Weights of a small transformer language model: 479M tokens.
MLP neurons of a small language model. Each row is named by its layer, matrix (gate and up: input weights) and neuron, and shows model dimensions 96-223. Each number is 128 + 24 x the weight over its row's rms, rounded and kept within 0 to 255. A neuron's up and down rows have the sign that makes its largest values positive.
Before each neuron's rows, "fires on" lists the tokens most often at its 100 highest values on Wikipedia text that the model never trained on.

fires on: " was", " is"
L3.gate1192 [104 110 106 124 128 120 103  97 111  94 135 107 107 134 118 118 103  88 142 138 136  89 119 162 177 122 130 103 156 155 124 132 114 117 123 100 133 155 126 103 146 122 120 173 148  75  99 118 145 134 160 150 134 152 136 128 138 122 106 124 194  57 153 148 115 166 134 139  95  89 135 103 117  94 123 142 127 100  96 151 141 139  98 139 122 146 131 158 143 110 189 141 129 106 134  81 135 157  94 143 166 155 112 135 150 139 133 129 131 129 136 130 133 124 102 101 118 141 115 138 104 112 146 168 193 110 116 100]
L3.up1192 [120 154 135  78 125 139 132 155 132 166 150 132 120 129 137  82  92  95  92 147 174 169  85  75  96 113 169 136 145 139 112  96 121 118 130 128 172  87 105 122 119 103 148 118 128 125 130 155 117  83 110 132 150  71 146 124 143 178 133 169  87 168 140 121 136 104 104 139 139 145 136 134 155 157 142  94 114 122 136 175 104 114 144 116 143 150 118 103 105 146 143 147 108 146  77 153 112 115 159 134 117 135 137 139 135 119  88 148 102 141 198 128  99 129 156 150 123 103 178 126 138  61 108 120  83 101 127 132]

fires on: "er", "ers", "D", "ed"
L3.gate1042 [108 145 110 143 101  93 132 130 122 125 145  87 111 103 133 122 154 180 111 139 154  89 138  96 103 134  89 125 146 131 145 122 129 146 133 144 160 130 143 118 122 132 127  77 136  94 110 128  89 114 152  95 139 120 131  80 126  92 122 107 132 159  87 118 116 116 113 140 109 132 149 112 111 176 114 156 149  82  96 125 195 134 140 116 117 126 165 161  85 101 152 124 157 131 110 117 132 155 116 122 132 121 107  87 157  80  56 121 129 105 112 117 169  78 122 115 181 162 128 107 113 148 112 114 125 111 122 119]
L3.up1042 [ 80 112 101 175 152  92 165  96 120 116 139 127 151 139 134 112 107  94 104 115 103 119 133 158 113 115  83 111 109 144 156 126 179 100 120 136  90 107 111  97 115 147 139 156 111 103  92 120 123 156 138 110 117 113 166 137  68 139 121  89 120  92 128 117 105 113 174 138 137 142 137 135 123 160 121 129 119 142 125 120 150 157 136 122 105 149 116 104 130 129  95 148 144  98 140 137  94 105 139 142 113  93 168 133 117 153 117 182 119 134 106 108 108 135 164  79 146 159 122 147 171 116 168 182 113 116 149 149]

fires on: " Pa", "pa", "mer", "er", "ard"
L3.gate807 [112 161  83 141 140 105 139 127 144 102 108 121 136  99 133 125 109 151 155 127 131 112 124 118 133 146 103 108  85 124 143  45 118  80 116 152 151 105 135  92 138 147  65 119 111  97 120 114 117  99 139 108 121 116 124 102 168 132 142 121 112 101 114 108 120 105 103  74 167 152 111 131 129 119 144 135 109 182 135 150 102 130 165 109 150 117 134 172  72 114 159 136 117 143 131 145  80 139 110 134 127 130 104 183 116 137 137 126 143 109 115 148 143 150 130 153 118 106 126 167 149 148 135 125 155 165 171 145]
L3.up807 [ 89 122 131 139 151 117 123 131 125 126 139 165 156  82 167 134 115 101 125 143 147 117 143 128 130  84 124 156 107 126  71 116  93 128 111 112 148 118 137 142 124 142 111  78 119 109 101 172 152 161 105 111 140 160 107 135  99 115 152 141 139 102 120 127  95  95 117  81 115 130  91 118 135 108 168 113 125 165 169 178 142 131 112 153 140 157 156 151 139 156 138 150 153 103 105 127  78  99 138 134  93  83 142 165 111 151  98 130 145 100 105 149 111 126  74 132 125  96 125  92 161 144 112 103  94 148  96 174]

fires on: " is", " are", " were", " was"
L3.gate21 [125  94  93 110  96 131 121  99 126 124 104 126 171 151 132 141 114 106 140 137  99 138 149 162 118 177 104 112 112 173 154 115  85 117 125  95 119 156 121 124 148 155 150 142 148 155 139 109 175 120 103 135 148 111  91  86 126 142 126 146 171 114 109  77 108 123 105 109 108 144 112 155 148 140 146 136 141 138 117 116 143 126 108 113 101 150 114 122 100 158 147 157 137 113 152 140 137 134 130 123 149 108 104 111  95 147 148 153 146 141 114 107 114 116  77 111 170 132 168  85 150 157 143 150 100 105 163 109]
L3.up21 [152 146 107 148 154 107 167 110 165 116 115 140 147 146 112  98 105  90 117 131  68 115 121  85 127 160 133 141 103 130 117  96 119 149  89 172  93 113 114 136 106 114 106 105 132 136 131  93 107 164 124 132 121 128 146 130 196 129  89 146 118  85 137  71 142 100  67 128 126 124 128 127 133 113 140 118 162 152 129 115  91 100 169 158 140 140 133 120 138 114 143 169 141 133 145 148 141 135 125 136 120 192 121  84 135 107 134 121 115 124 115 137 149 165  91 145 160 141 116 111 152 103  96 130 127 162 126 133]

fires on: "3", "4", "5", "1", "6", "7"
L3.gate597 [113 137 128 126 115 117  98 118 140 152 113 137 152 110 163 101 114 114  95 102 141 146 110  85 104 138  99 107 156 126 129 123  99 145 145 103 140 154 136  76 111 151 120 122 141 126 148 139 135  91  71 105 106  75  76 167 113 130  73 108  69 128 100 115 109 146  95 143 127 172 180 130 119 109  84 137 114 112 124 162 144 144 132 136 147 100 132 106 182  76 116 142 114  64 117 118 111 131 164 139 100 123 137 135 119 113 131  94 138  95 169 172 137 150 143 179 174 143 117 125  96 125 142 142 134 128  87  94]
L3.up597 [ 67 129 101 116 132 153 163 103  94 129 151 144 187 121 131 121 126 145 167 103 120 113 108 100 118 159 160 160 182 159 143 108 131 122 117  85 120 120 125 119 115 143 143 133 143 120 132 147  71 173 128 103 128 132 147 135 117  78  90 151 152 129 161  85 114 131 106 101 182 105 137 148 125 144 124 173 115 110  93 152 141  92 126 173  84 144 132 141 149 147 119 170 135 141 105 115 120  97 162  95 133 120 102 118 101 127 136 131 158 144 202 103 101  89 121  89 106 106 110 165 177 139 134 148 139 137 145 154]

fires on: "la", "al", "ola", "ta"
L3.gate1077 [137  83 132 115 131 109 117 102 123 113  99 125 131  91  98 154 149 195 165 116 116 144 123 123 173  81 163 153 113  93 139 145 132 109  75 109 133 140 127 116 112 142 151 118 106 116 128 122 128  72 139 125 105 143 120 191 119 130 116  96 112 106 130  80 115 130 100 125 105 151 132  84 126 130 100 145 139 139 101 147 118  94 152 122 127 104 126 126  98 106 138 157  72  99 160 110 109 159 161 149 122 146 123 127 131 163 171 121 101 131 132 131 156 133 123 141 175 103 147 124 115 130 114 131 106 156 134 153]
L3.up1077 [144 139 106 110 132 135 118 143 138  97 163 170  96 136 130  77 104 126 108 113 139 136 133 128 133 125 156 162 111 152 125 148  90 151 136 145 138 111  92 116  96 124 131 133 195 106 110 157 121 105 134 122  79  85 158 140 166 104 127 117 139  95 126 130 123 112  92 132  98  60 181 125 140 130 133 136 116 101 125 157 118 150  97 145  95 113 136 130 116 143 131 107 179 126 158 144 120 131 115 143 123  83 124 131 110 177 125 148 109 155  83 138 157 114 110 169 128 137 115 133 117 125  68 147 114 116 110 127]

fires on: " p", "mp", "ep", "mb"
L3.gate156 [149 112 159  97 103 161 136 152 139 152 149 152 136 151 122 142 129 149 141 103 120 104 119 101 108 102 127 148 171 145 105 119 109 136 138 143  99 155  80 136 137 130 152 127  88  99 118 141 142 185 102 167 158 140 141 111 120 156 152 125 148 168 149 133 110 178 166 130 136 140 121 136 154 136  94 167  81 119 166  95 118 119 148  78 119 142 120 109 148 128  66 123 157  85 144 141 104 144 137 117 145 112 128 149 104 102 145 120 159 133 133 137  91 115 133 170 157 123 105 118 112  93 120 157 112 126 122 134]
L3.up156 [127 103 154 116 125 106  93 139 159 172 112 150 150 136 128 172 121  89 112 133 147 143 150 137 171 104 131 169 109 105 125 121 127 136 133 112 142 150 113 178 129 139 121 105 154 110  98 158 104 148 100 126 138  90 115 105  89 136 139 115 137 137 159 119 155 111 174 157 142 146 149 114 130 113 117 159 119 103 119 144 132 177 143 114 128 195 127 134 112 114  81 127 115 169 137 139 110 100 140 178 151 139 127 103 118 156 147 125 129 127 142 147  86  91  92 108 129 133  94 134 153 117  83 121 139  84 133 142]

fires on: "s", " of", " with", "er", " renamed", " called"
L3.gate385 [143 161 101 130 135 113  79 115 117 122 118 122 160 159  98 101 122 124 117 106 142 107 128 150 115 120 129 148 104 180 143 139 109 142 136  92 135 125 146 139 116 131 124 181 111 125 145 143 124 140 114 139  98 130 160 160 107 134 166 129 103 148 168 145 114 123 101 136 138 128 151 173 170 126 126 107 118 129 190 132 135 100 143 162 131 100 128  97 138 164 111 182 133 165 124 157 109 150 131 137 119 121 122 175 143 136 113  73 125 168 120 111  98 117 115 135 107 149 118 148 156 140 144 102  90 164 114 144]
L3.up385 [140 139 122 138 139 159 104 130 154 120 145 129 130 154 121 152 137 144 143 130 176 149 125 177 140  86  97 144 161 130 135 141 136 120  95 104 108 129 113 112 164 113 124 145 136 127 133 155 139 162 100 154 171  91 106 141 125  80 158 117 114 108 111 153 127 121 122 160 147 107 131 156 142 154 137 133 120  81 160 112 115 126 140 148 156 105 141  77  97 119 101 154 129 132 146 145 100 116  98  87 129  83 148 155 133 138 179 115 117 136 152 118  80 145 112 119 161 128 115 166 152 146 145 147 114 129 120 136]

fires on: " the", " to", "the", " |"
L3.gate126 [125 135 154 130 154 130 117 130 135 115 103 113 174  80 159 153 114 114 118 103 122 118 103 133 105 135 116 130 125 138 128 138 129 162 126 109 119 171 149 119 149 116 130 107  96 138 107 120 174 158 143 107 150  89 116 166 101 144 141 119 117 145 137  97 154 151 165 139 139 110 107 165 107 124 132 110 139 109 190 140  95  84 145  86 167 124 122 147 119 118 119 137 140 129 137 117 126 125  98 175 160 126 175 163 161 135 127 123 100 114 151 161 144 108  95 135 132 151 192 163  95 138 126 128 115 129 147 103]
L3.up126 [160 121 130 145 155 100 124 113  98 135 139  99 122 167 127 124 122  98 138 112  86 118  98 131 152 122 158 170  91 143 195 148 108 144 121  97 173 104 144 117 140 109  93 135 101 143 159 123  96 140 171 141 112 161 127 119 130 128 146 129 112 135 126 120 172 108 116  83 121 113 132 116 118  73 146 115 117 147  98 171 181 112 174 138  58 114 156 157 153 158 180 147 188 148 115 158 145 140  96 118 139 141  83 141  88 127 136 122 114 141 118 111 100  95  97 124 145 111 110 105 128 117 111 158 136 160 119 129]

fires on: "in", "or", "me", "uc", "act"
L3.gate958 [ 85 132 126 139 153 117 119 142 145 105 151 120 104 123 123  95 135 138 144  55 187 115 139  96 136 113 147 142 139 138 148 134 108 105 161 123 135 110 156 155 123 118 117 137 113 134 130  87 141 137  77 121 140 108 160 164 153 122 143 134 109 105 136 145  97 147 109 128 106 142 125 105 113 170 130 163 109 124 159 131 114 139 117 111 145 197  97 146 135  88 163 112 114 174 146 144 149 162 142 111 132 123 152  97 135 180 165 112 131 131 102 150 160 129 123 129 177 128 107 116 130  72 154 132 125 198 140 103]
L3.up958 [101 113 138 142 147 141  98 134 138 155  90 124 129  99 120 162 102 116 130 149 111 129 131 111 136 118 139 142 101 143 134  97 149 133 121 132  96  98 136 104 131 115 107 125 164 158 103 123  98 131 109 134 150 123 139 151 130 136 162 130 107 150 129 153 105 182 115 135 159 116 132  99 112 172 154 120 102 101 122 106 138 102 118 174 113 110 127 105 114 114 110 160 187 138 143 167 135 137 131 116  91 138 144 125 120 181 165 164 113 154 109 135 134 120 142 139 124 209 104 133 145 118 122 116 117 130 134 131]

fires on: "ed", "er", "ul", "d", "me", "c"
L3.gate141 [135  71  85 140 152 113 119 123 163 177 110 108 130 148 114 124 112 137  99 100  78 106 122 129  97 151 116 136 124 134 164 101 125  98  96 155 136 142 124 118 120 147  86 147 137  96 113 119 110  89 143 114 131 155 125  99 108 134  95 142 107 125 101 121 130 115  74 111  89  68 134  91 174 118 148 113 105 106 170 176 139  94 131 102 135 112 146 108 152 106 113 139 120 110  91 152 129 133 132  88 115 144 106 139 126 110 164 109 156 131 117 136 113 130 104  83 143 159 146 147 153 136 142 133 125  98 102  80]
L3.up141 [124  90 154 139 109 119 142 137 148 157 143 107  98 145 134 116  86 110 107 103 128  78 131  83 115 120 128  98 157 161 135 135 127 104 159 133 130 125 143 149 115 131 117 154 165 138 127 102  94 154 169 127 145 153  57  93 134 135 131 104 147  93 135 126 153  99 154 154  69 117 126 163 168 140 114  97 119 120 106 115 113 128 165 131 140 124 124  95 140 164 145  82  85 137 115 138 170 133 144 136 133 155 151 133  95 185 148 151  89  93 141 159 145  98 170 142 125 148 111  99 202 112 122 123 102 139 148 137]

fires on: "ch", "che", "ic", "ches", "ro"
L3.gate1098 [162 150 120 136 133  88 124 167 139 147 136 118 127 140 181 103 122 133 173 102 152 138 134 115 124 121 104 156 116 110 128 153  89 165 127 109 147 164 122 110 151 150  95 130  86 140 128 101 166  97 110 126 108 147  84 138  60 120 117 140 142 106 113 126 121 127 160 116  99 109 121 126 137 141  98 139 140 125  98 110 146 118 102 114 135 119 117 174 116 141  84 134 103 135 121 134  95 111 144 124  97 117 115 144  87 156 137 122 134 140 107 152 103 158  83 140 115 127 161 118 169 147 102 165 113 139 101 167]
L3.up1098 [145 128 144 102 150 167 129 106 168 156  88 107 117 127 157 143 153 175 126 137  86 134  82 179 152 126 108 124 133  82 113 117  93 133 134 123 176 171 120 124  87 114 134 123 138 155 106  89 119 101 132 121 114 127 138 119 108  99 140 133 155  97 125 155  96 114 126 103 133 128 117 107 152 128  96 146 139 139 184 129 171 144 126 104 115 105 125 117 130 185 132 121 128 138 134 152 120 139 173  91 134 158 109 135 111 130 117  72 119 165 143 170 134 146 100 143 122  84 110 138 139 134 150 112  88 112  80 153]

fires on: "e", "me", "de", " Le", "we", "he"
L3.gate308 [112 136 139 117 121 133 137  76 145 131 130 147 148 115 118 148 100 127 139 126 164  89  97  92  97 123 102  98 142  92 145 134 175 159 140  97 150 144  72 161 137 138  86  94 174 116 136 124 134  88 120 116 120 171 109 109 123 131 122 161 154 124 143  89 113 124 155 116 135 167 112 150 137 109  44 120 175 129 125 138 120 132 125 148 186 151 123 156 158 143 130 159 123 124 159 144 174 127 145 108  84  70 133 160  94 153 126 121 133 112 111 137  82 149 150 136  86 124 134  95 151 144 121 148 159 130 132 126]
L3.up308 [164  94 145 147 153 131 165  86 135 149 132 156 131 106 134 152 116 128 110  88 148  97 128 129  94 130  84  82 141  88 131 143 158 148 128 146 133 115 126 112 153 105 126  79 159  76 119 101 123  96 107 116 122 162 139 146 155 144 153 155 129 135 134 140 104 112 119 126 135  96 119 184 156 157  98 132 123  98 147  80  93 133 159 154  74 117  90 127 103 109 146 100 153 136 130 134 137 126 166 138  94 129 114 142 130 131 136 145 142 161  77 112  53 145 130 161 113 132 143 116 152 132 113 104 113 190 119 119]

fires on: "\n"
L3.gate225 [111 153 114  99 184 112 158 109 118 121 120 132 119 142 122 140 158 183 108 132 132 125 128 117 140 122  94 151 177 135 127 123 135 177 139 154 132 148 133 123 131 141 135  90  85 123 123 117 108 114 139 122 117 139 172 157 139 147 122 149 106 169 134 109 181 159 137 155 155 112 165 111 159 162 118 129 147 130 105 112 172 129 130 148 118 123 145 141 127 143 116 133  91 104 139 105 125 103 130 152  92 153 140 138  97 138 106 107 201 119  80 143  79 128 116 111  97 124 110 144  95 170 123  92 152 127 113 139]
L3.up225 [153 122 150 142  99  98 129 155 132 100 138 121 147 122 125 152 156 132 116 115 148 145 136 149  52 149 130 126 153 115 109 157  73 156 124 167 145 149 155 147  94 118 176 159 143 130 106  83 134  99  78 117 121 178 140  86 134 129 107 144 144 140  85 142 102 115 105 137  95  90 128 182 112 168 113 169 125 164 113 176 139 123 107 148 148 190 154 100 170 151 147 166 112 126 138 105 129 116 143 161 150 106 125 129 136 115 150  74 119 112 154 108 105  78 108 113 137 110 113 113 121 107 155  85  83 124 107 130]

fires on: "d", "di", "0", "don", "i", " |"
L3.gate194 [122 136 106 115 117 116 108 157 131 185 132 117  57 130 161 106 122 122 102  87 109 149 111 109 138  76  97 112 188 132 102 152 109  79 127 119 119 141  95 112 147 105 136 176  99 160  94 128 140 130 120 145 127 124 152  95  93  94  73 127 138 144  83 126 155 165 119 151  79 179 117 162 130 117 134 129 143 150 119 126 122  98 104 135 119 127 143 129 118 134 120 126  71 110 125 108 137 174 133 137 151 162 153 123 154 165 132 145 158 166 153 127  98 131 166 107 113 135 144  77 117  83 104 130 135 155 128  93]
L3.up194 [141 140 158 101 136 131 104  72 150 146  73 118  94 113 157 113 108 104 112  80 135 138 137 122 145 125 102 124 150 163 154 115 143  99 138 137 154 136  76 145 132  99 123 103 122 129 142 140 171 100 120 125 143 162  95 143 172 121 121 107 166 162  63  98 143 148  99 147 170 148 121 153 152 137 148  94 112 129 155 129  93 115 110 155 107  89 174 137  89 109 135  85 111 132 137 140 142 158 117 150 146 139 134  88 129 141 102 119 146 154 152 129  93 133 125 112  87 128 147 106 114 127  98 148 124 117 122 115]

fires on: " Air", " air", " out", "ir", "air"
L3.gate457 [164 113 144 113 138 131 178 132 135 131 129 146 118 161 150 112 120 148  78 115 142 138 107 106 153  86 118 165 145 121 116 106 166 176 125 148 115 111 129 126 148 156 130 121 130 117 131 191 111 146 141 156  87 137 152 124 184 170 162 147 135 138 121 102  99 156 118 108  96 116 105 154 130 153 103 169  96 124 134 130 140 152  92 116 119 104 163  75 155 168 102 168 138 128 166  95 126 175 111 122 123 169 134 147 133 112 143 130 168 159  96 107 139  82 114 157  93 116 129 151 130 166  99 130 159 150 161  90]
L3.up457 [152 117 131 127 158 142 171 138 158 124  91 102 103 176 126  88 100 128 113 147 114 116 101 121 158 116  89 127 123 116 126 144 154 149 131 189 123 125 137 146 131  92 129 115 133  99  94 157 107 106 120 122  68 108  94  96 157 159 144 145 121 186 136 108  72 175 106 149 137  89 119 113  74 152 110 149 118 103 136 139 153 150 129 101 153  75  94 119 124 107 173 101 164  68 174 130 187 160 119 129 153 146 152 116 121 130 113 126 140 108 116 132 135  98 127 166 109 165 117 158 154 135 122 120 154 149 150 123]

fires on: "t", "te", "ut", "e", "ist", "st"
L3.gate912 [104 111 156 142  98 151 146  75 113 162 107  93 169 139 115 113 123 115 146 125  88 160 140 167 153 118 138 112 130  77 115 167 128 150  96 138 153 107 122 118 132 109 150 137 136  91 130 113 168 136 148  87 138 139 186 138 184 128 153 145 157 105 117 105 165 145 125 115 119 100 152 150 153  99  91 147 142 164 122 133  92 138 109 126 152 106 140 146 115 120  98 133 151 147  76 111 117 110 136 103 118 114 134 121  90 132 122 137 151 143 123 136 135  94 138 160  84 170 192 119 130 162 160 130 167 112 115 130]
L3.up912 [ 97 105 158 120 146 110 166 120 122 104 136 115 115 139 144 123  80 145  91 105 133 110 144 106 157 116 136  91  73  97 135 150 138 132 105 154 162 166 133 135 103 173 102 120 154 127 165 188 112 130  93 122  87  75 148  86 131 145 107 172 119 143 139 100 182 169 108 129  92 133 139 107 125 121  93 159 140 140  96 124 156 118  83 109 114 145 146  89 151 155 120 144 123  93 138 144 128 115 133 139 149 127 146 135 145 106 171 183 135 103 149 146 166 126 153 111 154 134 173 122 126 146 113 121 147 132 149 140]

fires on: "y", "ty", "ly", "E", "e"
L3.gate287 [ 77 162 106 128 117 143 126 119 111 111 124 107 133 116 110 144 126 129 137 144 143 118 144 154  96 125  99 111 108 173  97  92 105 128 128  76  89 138 167 164 118 142 151 165 166  84 138 112  69 109 141 162  85 118 125  87 130 106 146 103  97  55 132 114  91 109 104  95 140  99 124 115 114 151 117 183 151  83 161 113 111  95 123 105 118  73 161 129 132 111 134 128  88 136 113 121  94 125 141 155 141 111 105 141 154 165 136 130 114 130  82 166 128 130 115 170 114 162 120  96  99 114 134 167 107 134 146 152]
L3.up287 [118 125 122  87 110 130  45 125 154 163 141 134  76  82 140  95 118 138 134 144 122 116 117 125  90 120 168 147  90 127 120 169 131 144 121 139 124  80 138 167 185 168 114 160 167 129 128 119 153 136 143 140 124  82  88 122 114 134 133 113 177 100 130 137 103 108  86 156 171 106 126  96  81 108  87 158 121 105  97 139 156 121  78 130 106  80 140 162 139 117 126 137 126 118 130 156  68 176 130 140 120 157 156 115 172 118 122 103 138 131 123 139  83 140 122 172 121 149 139 119  98 132  85  91 118 151 109 158]

fires on: "lor", "or", "al", "ice", "ect"
L3.gate899 [124  92 130  93 169 145 113 146 127 152 137 105  96 155 151  88 135 161 141 150 126 105 145  74 163 119 135 154 133 125 102 102 144  82 127 141 140 145 129 152 115 106  97 148 143 117 144 136 133 129 119 129 101  72 123 174 159 178 162  96 114 132  69 143 122 128 127 139 115 124 138 119 129 160 165 124 135 100 163 106 170 123  72  76 142 109 150 101 114 122 135 159 118 109 137 144 107 150 119 120 130 153 131 101 126  99 128  92 101 117 119 146 112 177 153 114 170 146 186 137 170 148 108 141 106 156 141 106]
L3.up899 [109 114 128 158 118  98 119 145 158 132 167 152 111 125 105 107 118 136 126 131 134 139 164 152 155  98 156 108  92 102 108 147 157 127 128 152 142  98 168 166 125 145  96 140 100 128 162 147 139 129 100 110  74 106 123 123 158 175 169 145 136 112  93 124 100 122 104 172 181 114  94 177 138 101 158 139 118 119 176 167 167 144 120 164  84 100 117 118 139 125 133 143 178 134 130 177 116 144 153  96 120 127 163 166 115 149 117 141 130 106 134 130 126 123 122 158 140 134 148 130 152 157 110 140 134 137 129 134]

fires on: "n", " N", "w", " tend", " Pos", "ba"
L3.gate432 [178  96 125 132  73 145 148 130 134 103 168  97 145 101 106 141 122 151 122 150 116 159 112 129 110 134 135 152 125 118 147 138  92 128 117 122 161 134 126 117 112 101 149 155  98 145 166 180 135 184  98 134 154 115 124 164 148 141 116 115 116 143 146 112 133 180 115 143 170 173 139 129 114 137 115  82 186 115  93 159 125  94  61 130 130 153 136  97 121 106 126 133 126 123 168 112 135 110 126 112 113 152 124 135 134 142 121 147 133 117 131 131 124 120 135 159 161 126 130 141 129 113  87 106 115 144 119 134]
L3.up432 [113 153 113 100 103 144 134 131 112  87  89  88 167 127 141 111  87 133 119 102 108  90 127 145 126 129 136 113 126 112 167 136 122 129 152 133  59 133  95 161 106 115 154 125 139 136 135 125 110 114 121 159 116 154 158 112 134 121  69 133 132 145 108 124 173 147 142 148  94 132 123 132 109  79 110 106 107 114 121 118 150 118 103 109 152 133 144 122 141 136 124 136 111 123  87 114 160 165  76 133 119 108 125 176 117 140 144 109 163 130 121 172 167 158 152 133 104 100 162 119 168 113 118 144 169 137  96 120]

fires on: "in", "n", "hu", "ian", "ia", "hra"
L3.gate468 [161 132  94 115 128 149 169 163 111 144 114 102 188 105 130 132 121 157 132 130 116 153 131 165 105 102 107 121 108 163 131 154 102 128  97 119 110 100 123  88 101 147 138 160 135 143 121 111 100 121 145 145 138 111 126 156 121 118 120  94  95 164 133 147 153 141 113  81 123 134 119 135 115 146 133  84 113 104 171 127 120 138 148 129 106 108 153 112 138 170 133 137 109 134 121 122 113 130 124 118 134 134 120 143  86 109 156 150 105 115 123 149 126 108  87  96 152 112  96 106  94 146 166 105  75 155  99 139]
L3.up468 [120 148 141  96  68 124 158 140 116 120 144  99 140 153 136  90 138 100 112 126 169 169 135 138 151 132 119 135 153 155  90  89 127 151 122  90 142 109 146 130  78 123  97 117 136 161 165 128 130 111 129 107 145 134 150 130 134 129 127 165 158 165 151 158 128 140 139 143 134 126 150  72 150 120 157 114 181 139 117 113 154 133 173 111 125 112 121 155 150 142 127 101 130 154 132 103 122 141 132 113  88  61 151 154 144 132 153 121 145 119 143 148 119 113 126 117 159 115 158 135 141 129 161 120 140 123 104 136]

fires on: " ", "d", "me", "-", "au"
L3.gate229 [114 107 185 138 129 151 101 122 142 104  88 107  90 124 122 153 112 102 145 108  87 110  87 135 149 126 140  89 143 142 111 128 145 145 163 146 124 151 129 157  88 115 151 137  89 116 106 161 109  91 143 136 122 144 147  92 113 149 110 114  82 124  88 164 137 139 130  85 132 112 110 150 141 143 141 131 126 136 117 139 137  87 137 111  89 174 152 125 134 117 106 179 143 139  97 153 153 126 148 109 140 148 107 121  86 204 138 115 130  87  80  99 101 149 143  83 142 175 118 105 121 142 120 137 151 165 106 117]
L3.up229 [195 124 107 134  94 130 117 153 130 126 118 135 133 154 125 124 156 115 128 151  96 125 154 138 157 124 155 104 142 138 116 173 164 161 127 146 120 124 110  93 150 135  99  89 127 119  91 138  94 103 123 152  87 106 131 123 180 119 112 110 144 139 145 160 123 126 106 160 150 111 145 142 123 113 144 124 118 169 155 126 119  85 116 115 125 131  98 186 125 152  71  85 132  68 142 138 169  98 124  86 145 138 162 100 130 143 135 146 151 119  85 126 149 121 124 186 141  91 127 112 103 116 122 128 113  80 129 133]

fires on: " War", " war", " fight", "ke", ":"
L3.gate3 [110  96 118 120 141 130 154 112 135 174 155 158 139 134 166 140 149 145 147 158  80  72 181 105 119 153 126 138 128 117  65 108  91 150 173 115 119 107 183 116 132 128 131 164 136 145  84 130 100 134 110  95  73 107 139 143  87 143  96 115 149 167  65 156 128 138 111 113 130 119 117 144 103 145 103  91 113  91  82 110 140  83 196 130 122 182 146 140 146 139 111 122 131 132 134  63 175 151 106  88 135 148 140 125 117 162 118 109 154 103 111  91 156 109 135 135 122  97 151 130  97 128 139 145 118 123  95 167]
L3.up3 [149 112 118  81 112 153 140 146 108 174 131  86 149 149 125  98 190  47 146  98  93 136 124 117 114 137 144 111 114 154 119  98 131 119 136 129 116 104 118 107 116 130 129 157 156 132 125 112  99 124  95 132 111 126 106  97 130  82 106 138 149  91 121 126 149 142 124 118 123 109 147 108  95 138 118 110 156 164 147 102 113 109 116 116 135 160 132 108 116 127 165 156 140 144 120 156 116 141 131 115 119 148  61 113 129 158  99 131 124 128 145 119 172  76 150 116  91 141 136 174  90 194 122 143 138 116 109 133]

fires on: " on", " with", " of", " to", " used"
L3.gate107 [ 98 143 147 141 133 122 127 151 151 146  82 117  71 166  83  92 120 130 141 123 161 135 109 170  89 133 152 153 133  87 156  78 144 111 100 128 107 138  82 152 106 126 174 131 124 102 148 146 162 135 123 108 119 130 140 178 130 138 125 147 134 144  93 129 106 139 124 105 142 134 143 146  94 137 134  93 127 124 159 109 138  99 148 101 135 101 141 120 135 144 120 153 149 127 121  90 169 140 123 149 133 136 122 113 131 104 119 120 175 164 112 162 137  86 120 137 143 141 156  80 159 122 115 125 128 119 160 149]
L3.up107 [171 130 102 152 137 158  84 124 134 137 114  95 156 137 140 139 152 106 120  95 159 112 122 137 146 122 113 140 124 134 135 140 121 130 135 116  98 170 128 135 113 143 153 105 105 157 130 111 116 148 129 121 137 132 106 115 103 173 104 105 159 144 114 106 121 107 126 149 119 167 181 115 142 137 213 151 185  65 152 153  79 143 161 156 145 143 150 110 140 154 131 145 116  92 167 152 132 143 117 109  68  98 156 103 146  63 131 117 136 129 142 169 131 165 110 119 134 141  86  97 165  90 112 142 170 109 148  87]

fires on: " Me", "te", "e", "re", "me", " Monte"
L3.gate1099 [115 125 135  98 124 149 124 123 132 120 141 124 138 110 157 115 148 107  84 111 126 131 120  97 114 103  91 146 113 141  81 139 128 139 112 141 126 158 111 113 141 113 100 140 186 137 155 135  95 140 144 130 112 138 137 128 159 150 119 148 138 130 140 112 161 166  83  82 126 124 125 154 125 148 105  77 145 114 132 104 135 125 164 108 125 172 140  97 153 147 110 117 119 126 138  88 134 103 154 119 142 118 119 117 143 138 141 124  88 110  90 158 173  92 119 137 160 163 125 132 119 165 129 121 117 146 124 129]
L3.up1099 [109 108 125 119 129 133  92 117 128 159  84 125 127 129  61 151 172 126 126 156 125 144  92 111 202  59 114 138 104 153 146 122  99 130 100 154 150 173 106 109 152 135 147 117 137 139 128 122  52 117 109 141 119  71  86 131 111 134 139 140 156 132 142 107 138 158 133 112 128 113 127 135  94 116 155 138 110 114 122 144 128 153 124 158 129 163 112 136 102 157 126 148  67 132  87 123  98 124 104  89 133 114 117 166 157 123 125 133 109 128 119 114 150 134 146 148 130 123 162 108 152 102 177 107 126 108 151 133]